config = dict(
    d_model=256,
    d_mlp=704,
    activation='swiglu',
    norm='rmsnorm',
    decay_fraction=0.565,
    doc_mask=True,
    train_tokens=733600000,
)
MLP neurons of a small language model. Each row is named by its layer, matrix (down: output weights) and neuron, and shows model dimensions 160-255. Each number is 500 + 40 x the weight over its row's rms, rounded and kept within 0 to 999. Numbers have three digits each. A neuron's up and down rows have the sign that makes its largest values positive.
After each neuron's rows, "raises" lists the tokens whose logits its output raises most directly, leaving later layers aside.

L10.down432:525478560508543431487464555479522510464581566520472477510497535444480503507475543507498521479520460498500514490534510507563477470531550517505538377473494500518502511530510519513492511546479502410535453447532540539497516484603454482486487479433608517531690517552463509546498473491530460546
raises: ",", "°", "'", "-yard", "',"

L6.down34:480480448423527528486468532499522448480487522489491546456506512493482504526465490500493519447585565517519583524470458548452455487509522490484499482474550536528537510553554515387480477557523503478441456511493490497455559505531517515513506507576490493522578484512477453485407523539593480457
raises: "mes", "to", "ner", "ric", "erm"

L2.down282:539602414587453507462494516499534524523472482467469530491452541483501603480488450590520547418587469445494541506497459488464474469512472490536524512492492514487456478562542431540575448460532481569477504540499545485496524473536545508490517533548453534524392483526481459541552449508502490557
raises: "pense", "oor", "essed", "oration", "ored"

L2.down244:483481468586497473434453533494491511509531482464427464486470493496503563476497479489550475460513427478503511472456548499519585548430554443515501481523448475511483430451502437441481523431488494552527539495469516467468483535466576522488536475489451469525605473512454500510543465557534552577
raises: " their", " some", " the", " many", "ance"

L6.down363:507476476483545545519494520423421440531447514527439455500441526472496432483529483539503512472507433522481503490510493533570475449616497541466472548505495512517553544504545495504482513429485531459528503465510524485490501507512523519558519476458395483480412542527504503376475474469471500480
raises: " of", "ile", " to", " Day", "ran"

L10.down381:477516472439409490557563551491557484525509545502552479484480438516510554525479458456524531492442527517568461472430534564482462553446563471522526431490390517440528484512490521558562467462481441507548493526480433510431538469552585498462504549582544550520593539483504544588481594485536451556
raises: " arranged", " discovered", " ordered", " acquired", " sold"

L2.down663:488440482523588547505496432480487516476488503494535523563500554462517455496491521480508444491564552492511505487520525546465493523482484446539516505437489490520471510483471463511476497525492468504547494502551565503485481443498516447537434476534504468511858564489509529484475533466505523578
raises: "|", "===", "-", "==", "===="

L10.down5:545481462489505483496521530491468524510517623521552504468566570526551513499460529505548531443537441457514529523425607523561479533464489478543434523561508462526475563523473470494471485433533515489558492511518463585503418522568540468493469484493504504541535507445465513472533444436475502474
raises: "9", "1", "4", "6", "5"